config.yaml
n_layer: 10
n_head: 5
positions: "learned"
init_std_o: 0.00885
lr_mult_o: 1.5
steps: 14100
MLP neurons of a small language model. Each row is named by its layer, matrix (up: input weights) and neuron, and shows model dimensions 0-127. Each number is 200 + 20 x the weight over its row's rms, rounded and kept within 0 to 999.
A block is one neuron, or neurons of one layer that tend to fire together. After each block is what it responds to, as a language model described it from the Wikipedia text at the highest values.

L7.up11,211,212,202,194,182,221,205,192,186,180,186,179,188,185,205,202,226,188,200,212,204,151,203,176,181,196,203,224,173,224,215,195,193,196,196,188,157,232,184,193,188,187,224,198,201,220,216,197,186,176,189,183,216,194,203,179,204,188,190,180,144,210,235,178,190,212,225,192,233,221,180,141,213,194,234,211,201,181,144,216,180,195,222,227,209,188,242,165,217,157,207,213,208,206,215,184,210,214,181,224,198,218,171,210,233,185,177,181,237,216,208,206,185,221,206,173,222,189,212,209,203,189,234,173,217,204,199,199
L7.up42,208,202,218,188,154,229,178,167,198,203,200,187,193,168,215,214,249,187,146,213,226,221,192,211,205,201,203,204,214,200,204,183,194,196,193,222,239,237,211,183,162,209,196,195,215,163,194,215,202,212,166,192,195,211,164,213,186,186,227,203,212,177,190,196,227,206,211,217,181,231,202,176,196,191,176,207,221,208,185,209,168,177,184,243,189,186,226,232,232,235,211,194,229,193,232,200,203,175,191,201,186,206,244,212,175,200,196,239,185,202,227,195,187,182,171,212,182,191,212,167,168,212,206,200,209,219,164,199
L7.up115,214,210,201,189,199,206,186,190,195,211,199,183,191,202,178,220,210,195,192,194,178,179,178,207,157,224,197,188,193,163,218,208,235,200,236,181,196,234,207,218,183,186,188,227,172,178,227,210,205,228,184,203,209,181,157,169,183,201,192,148,183,175,213,190,216,180,220,216,213,209,229,199,201,200,208,219,225,198,173,182,185,203,171,227,232,172,206,202,230,205,182,191,211,207,213,203,145,243,211,225,218,220,178,209,211,185,159,208,183,195,159,229,229,219,195,202,215,185,197,197,216,176,199,208,182,212,188,179
L7.up119,194,182,213,209,170,216,177,186,209,199,205,158,166,215,217,215,208,201,176,216,231,214,182,195,192,188,213,223,199,210,241,174,214,208,200,212,224,188,214,227,168,170,225,196,230,208,182,212,224,199,219,164,213,197,207,205,173,177,188,183,214,201,194,182,208,208,211,201,202,243,196,197,225,196,180,194,194,185,208,217,193,199,194,205,237,222,182,201,198,225,208,201,191,203,198,178,233,189,146,193,205,202,199,178,179,204,160,159,179,225,206,213,211,197,222,208,190,234,231,194,229,213,223,166,187,204,191,219
L7.up125,241,183,181,223,224,183,215,216,209,159,211,185,202,173,209,198,249,190,196,189,182,203,206,215,192,194,179,235,203,210,192,207,184,197,233,176,220,206,203,189,197,182,200,192,191,221,187,223,225,199,200,179,221,215,203,190,187,180,171,192,243,194,223,182,183,184,237,215,213,206,202,185,243,194,190,194,205,175,199,207,175,177,231,234,208,200,222,205,212,168,218,220,218,212,228,198,203,191,218,198,173,175,208,139,191,192,190,202,232,221,208,224,233,237,176,183,189,206,211,185,186,192,189,197,214,183,182,211
L7.up191,214,175,188,193,206,209,195,201,169,163,188,182,182,179,187,202,223,182,158,224,216,164,197,208,208,175,216,198,165,195,190,203,221,213,217,199,196,243,218,177,185,209,149,198,183,218,223,206,218,190,179,207,220,201,241,170,202,230,195,202,229,167,204,192,241,197,232,180,189,248,222,194,155,228,176,172,197,197,176,188,212,212,216,203,213,177,192,216,225,165,243,170,210,181,229,177,181,231,197,197,209,224,198,184,214,197,194,178,193,188,199,225,247,205,203,207,166,196,211,190,201,203,222,186,204,200,204,160
L7.up193,191,197,218,201,220,189,192,207,194,186,232,183,203,193,223,201,190,186,168,200,220,158,204,209,183,192,217,153,199,214,200,211,182,233,176,212,224,179,224,190,182,184,199,158,224,227,204,221,215,210,226,175,187,201,166,181,216,236,245,187,179,210,171,195,224,168,203,195,201,193,198,208,176,191,194,233,181,188,195,206,191,195,189,207,226,223,206,165,210,196,188,206,209,203,202,200,198,224,223,209,181,186,180,215,179,196,166,219,169,228,208,230,202,185,222,238,187,180,217,194,201,167,191,226,176,150,207,177
L7.up242,217,216,188,223,144,201,186,194,197,167,218,208,224,193,228,189,189,194,189,212,229,197,210,180,189,234,217,194,180,197,194,201,207,170,207,221,211,192,195,199,202,171,191,224,195,171,180,235,230,193,211,178,182,234,193,188,234,189,218,166,197,184,183,164,191,166,210,226,203,220,199,185,195,239,177,216,215,204,195,200,190,175,209,235,196,224,212,174,211,220,148,219,184,193,222,177,219,182,197,205,182,214,210,204,177,224,217,177,213,207,177,217,216,219,224,189,180,216,219,168,247,185,187,224,194,211,187,196
L7.up243,169,184,216,204,194,210,187,170,201,207,195,202,192,185,207,215,212,195,215,194,210,224,171,141,179,203,209,234,201,209,178,204,190,178,238,219,183,219,205,210,176,176,149,219,228,241,160,185,192,189,195,196,220,214,194,213,197,227,236,177,194,195,224,222,214,165,189,163,239,203,172,210,172,179,215,214,188,218,207,198,166,172,207,208,195,199,207,193,225,214,201,223,208,183,237,203,201,214,183,200,223,216,198,194,200,174,208,158,163,215,194,195,233,217,186,186,174,194,213,181,168,198,202,170,186,222,229,178
L7.up248,235,189,212,187,179,212,159,192,205,244,157,204,200,194,188,205,201,220,224,191,216,173,172,205,179,198,194,200,224,195,202,227,218,225,197,180,223,164,196,181,237,204,211,166,193,213,209,194,194,230,168,189,187,180,185,194,210,210,189,234,198,173,231,190,185,224,196,220,203,213,200,177,219,162,237,211,190,182,164,205,182,173,204,201,192,181,214,189,240,192,210,221,202,218,203,162,203,225,189,196,208,201,211,192,184,194,217,184,222,213,154,203,196,221,219,176,244,180,198,201,183,201,193,204,236,205,194,211
L7.up272,238,214,187,229,218,205,172,188,176,158,182,184,192,212,199,230,206,220,169,182,174,174,182,181,202,182,232,196,149,206,195,216,197,207,178,195,205,223,202,189,179,189,198,186,199,182,183,189,236,201,182,216,185,166,167,203,176,184,196,198,172,188,217,180,218,210,229,204,214,197,202,189,187,202,193,201,191,204,208,198,217,225,208,244,232,209,266,180,251,206,189,232,175,178,232,203,233,189,187,205,207,203,194,201,176,201,196,190,208,228,213,185,198,213,175,190,185,199,213,208,194,203,245,204,210,244,194,183
L7.up313,238,188,188,167,215,192,190,191,173,183,203,204,209,231,227,214,172,194,188,219,192,172,178,171,208,197,194,181,240,168,238,180,202,199,239,209,170,202,206,213,169,179,192,195,193,185,183,199,213,200,189,183,183,190,156,198,225,201,187,209,177,160,206,183,195,205,198,178,206,197,224,198,233,217,162,179,200,181,218,208,192,193,198,222,173,203,207,182,210,230,189,223,177,181,196,184,212,233,200,201,198,203,151,240,217,227,236,235,207,214,194,204,195,213,234,172,209,200,242,182,211,194,206,191,215,194,226,232
L7.up414,211,204,177,208,223,203,196,206,224,190,204,193,184,218,218,176,204,187,184,203,180,188,158,216,169,190,219,217,142,210,186,179,192,181,204,168,205,221,199,176,186,146,221,173,202,190,190,228,178,211,199,183,229,207,179,211,181,164,252,204,229,172,190,227,228,175,225,197,233,218,174,215,179,186,217,171,212,182,194,190,195,197,217,198,196,211,234,169,228,166,182,194,183,179,207,186,216,216,174,179,209,189,198,210,199,176,211,183,190,201,204,240,234,202,219,197,225,204,208,195,204,200,210,202,231,228,227,186
L7.up451,220,191,188,228,174,225,207,180,215,186,189,193,219,178,242,211,157,191,188,241,164,201,200,202,205,206,210,216,187,208,209,200,196,194,207,219,183,211,188,179,176,182,215,204,191,220,159,198,209,186,229,192,202,186,203,182,171,146,188,163,194,223,238,218,201,171,191,192,198,199,214,185,177,191,238,152,214,173,190,181,177,225,187,222,209,199,213,188,203,173,230,224,221,219,232,218,212,208,192,196,181,221,204,222,220,208,172,186,174,220,167,194,197,232,183,241,186,193,204,182,252,183,225,195,184,183,192,216
L7.up528,197,207,204,220,226,230,207,204,189,221,171,241,189,208,207,208,193,176,164,173,203,205,201,233,196,198,165,158,204,211,213,202,179,208,204,220,216,170,140,187,180,199,215,178,224,186,219,186,212,183,215,197,190,184,182,210,178,199,163,184,171,206,221,185,180,159,210,208,173,224,195,191,219,203,205,218,208,229,195,172,212,174,194,217,217,208,224,190,200,192,206,207,227,197,180,237,219,232,206,216,242,213,184,212,174,210,181,209,236,227,190,186,214,190,230,211,160,189,199,214,220,217,222,198,180,194,211,192
L7.up595,221,215,193,217,190,194,211,174,244,184,198,190,154,208,183,199,230,207,197,211,198,194,219,182,163,211,198,209,172,230,212,195,175,193,208,214,178,176,190,197,204,176,202,179,237,243,198,196,192,165,203,207,207,189,191,181,205,196,201,193,182,202,194,186,218,204,213,179,217,227,209,172,176,185,220,222,193,225,201,188,191,229,186,209,193,228,232,183,232,196,216,223,197,195,236,201,198,222,191,213,208,227,176,175,182,192,230,173,211,211,193,191,190,207,197,193,178,210,179,158,172,188,196,208,186,192,213,202
Sentence-final periods

L5.up620,193,196,197,182,207,191,245,216,207,159,194,197,215,192,192,221,200,256,189,195,216,190,225,194,204,216,193,179,205,191,194,200,222,221,175,185,181,188,186,195,196,223,213,227,155,204,184,228,195,167,122,221,202,197,196,196,191,216,180,209,204,229,171,200,168,161,214,208,244,200,198,199,205,217,216,204,201,205,196,199,206,205,207,197,179,216,219,175,216,194,153,209,213,179,205,239,196,250,236,179,220,199,176,183,181,145,178,189,208,204,220,180,219,187,205,228,219,212,224,208,205,203,188,206,213,211,178,215
Digits after separators

L6.up70,200,182,225,204,189,193,185,194,180,184,197,194,160,218,185,167,191,212,168,193,216,228,195,204,232,199,184,182,225,183,230,173,184,233,166,196,195,180,169,187,196,202,246,193,215,192,159,237,218,174,192,198,229,179,225,203,230,208,177,200,206,198,212,215,191,191,201,199,243,232,196,216,215,181,234,199,155,239,208,182,210,215,208,181,201,211,164,209,225,224,205,196,185,200,201,183,204,197,188,202,238,183,174,189,204,202,194,185,194,219,202,206,234,245,184,211,188,220,214,202,219,226,171,201,173,204,171,156
L6.up229,222,186,218,180,200,223,194,191,199,169,226,234,166,207,201,200,228,202,198,164,186,214,157,177,202,187,194,217,247,200,174,212,236,172,177,198,219,196,222,183,200,218,188,228,218,193,182,206,222,190,231,177,204,202,196,188,205,209,198,210,197,183,205,178,192,180,239,174,188,209,228,213,218,205,197,178,195,219,171,152,179,215,199,184,241,170,184,211,166,214,168,226,207,186,208,153,237,240,192,162,198,177,209,233,177,198,210,224,232,213,168,209,202,209,214,212,185,168,205,224,157,202,200,203,213,214,196,183
L6.up406,193,185,170,207,202,207,194,197,169,212,188,201,185,243,188,225,219,151,194,205,206,186,225,207,195,200,204,192,155,205,240,167,200,217,221,210,208,200,155,218,221,185,226,194,203,207,182,192,186,171,243,195,223,209,194,229,161,206,195,203,197,168,240,192,203,172,212,235,205,193,208,194,209,230,209,204,205,204,226,189,178,227,236,230,232,209,166,185,182,219,191,210,234,222,241,181,227,180,197,228,205,207,213,206,223,212,191,173,196,211,198,203,159,205,197,194,183,197,180,187,221,207,220,192,214,202,208,217
L6.up480,196,203,202,235,193,212,215,220,206,172,221,181,216,218,220,186,205,205,200,175,204,191,196,161,222,201,195,204,207,171,190,155,194,215,186,205,203,230,188,211,176,222,212,225,229,203,216,214,201,177,210,197,224,175,210,231,191,212,187,174,190,209,204,212,206,203,200,189,185,239,224,156,187,164,196,206,204,227,155,184,192,189,220,185,206,222,170,195,199,197,184,248,213,210,252,183,234,184,157,196,172,223,221,218,188,188,183,172,208,241,214,191,231,199,216,224,149,202,226,174,232,202,201,211,206,177,195,182
Word-continuation fragments

L6.up22,195,223,202,186,191,235,231,153,198,180,214,231,221,208,175,188,212,169,180,223,199,215,224,166,225,238,249,184,204,222,205,222,209,199,179,216,205,220,196,207,195,165,180,204,205,243,157,175,187,184,183,166,173,215,208,188,204,190,191,186,185,204,173,210,181,168,208,248,236,181,208,194,233,179,182,204,165,202,203,168,178,220,189,219,194,221,208,214,203,171,207,230,215,235,184,194,192,176,190,193,215,180,159,184,217,183,207,207,217,208,196,207,219,225,207,229,213,196,212,178,199,183,172,227,187,197,196,194
L6.up59,170,189,175,200,182,197,219,180,184,152,187,200,202,207,168,184,220,199,193,195,216,210,161,192,225,197,178,222,200,206,180,210,199,227,189,217,213,220,184,161,187,151,225,203,181,175,181,234,205,229,201,190,178,221,221,201,217,211,178,187,192,193,188,229,169,195,217,204,250,168,177,219,225,216,220,220,212,213,194,172,234,184,179,215,204,272,234,178,215,188,216,208,196,174,207,192,180,185,235,209,185,204,221,199,216,180,205,173,186,220,187,227,221,209,214,186,223,225,228,184,191,163,188,212,214,194,206,227
L6.up175,179,202,209,193,192,178,195,191,199,216,221,206,228,214,172,229,226,201,235,231,206,147,185,236,160,173,225,199,187,200,225,208,199,256,210,250,225,202,188,205,191,192,179,225,166,196,174,165,221,178,182,195,187,210,208,190,218,199,206,183,199,200,189,224,156,185,183,214,203,217,235,197,203,190,196,209,206,208,219,247,188,207,211,178,186,219,198,203,203,214,183,196,186,207,177,189,201,212,215,188,185,184,202,176,229,170,215,154,213,205,208,202,235,203,195,211,195,176,167,198,209,169,221,221,194,225,132,208
L6.up381,213,166,213,216,226,208,154,201,171,205,180,230,170,193,212,211,234,189,202,201,209,215,190,166,200,225,228,205,227,214,176,204,188,218,191,209,221,197,224,219,191,188,200,188,218,235,193,199,213,195,219,197,259,183,216,194,211,204,163,210,206,221,228,219,169,149,203,192,221,218,216,222,229,192,170,222,195,194,199,174,208,191,194,203,200,225,193,217,192,171,195,219,233,225,238,183,218,203,210,198,205,186,193,193,167,170,200,189,200,208,191,175,217,210,204,218,189,197,241,166,180,177,194,181,189,171,217,196
Digits inside numbers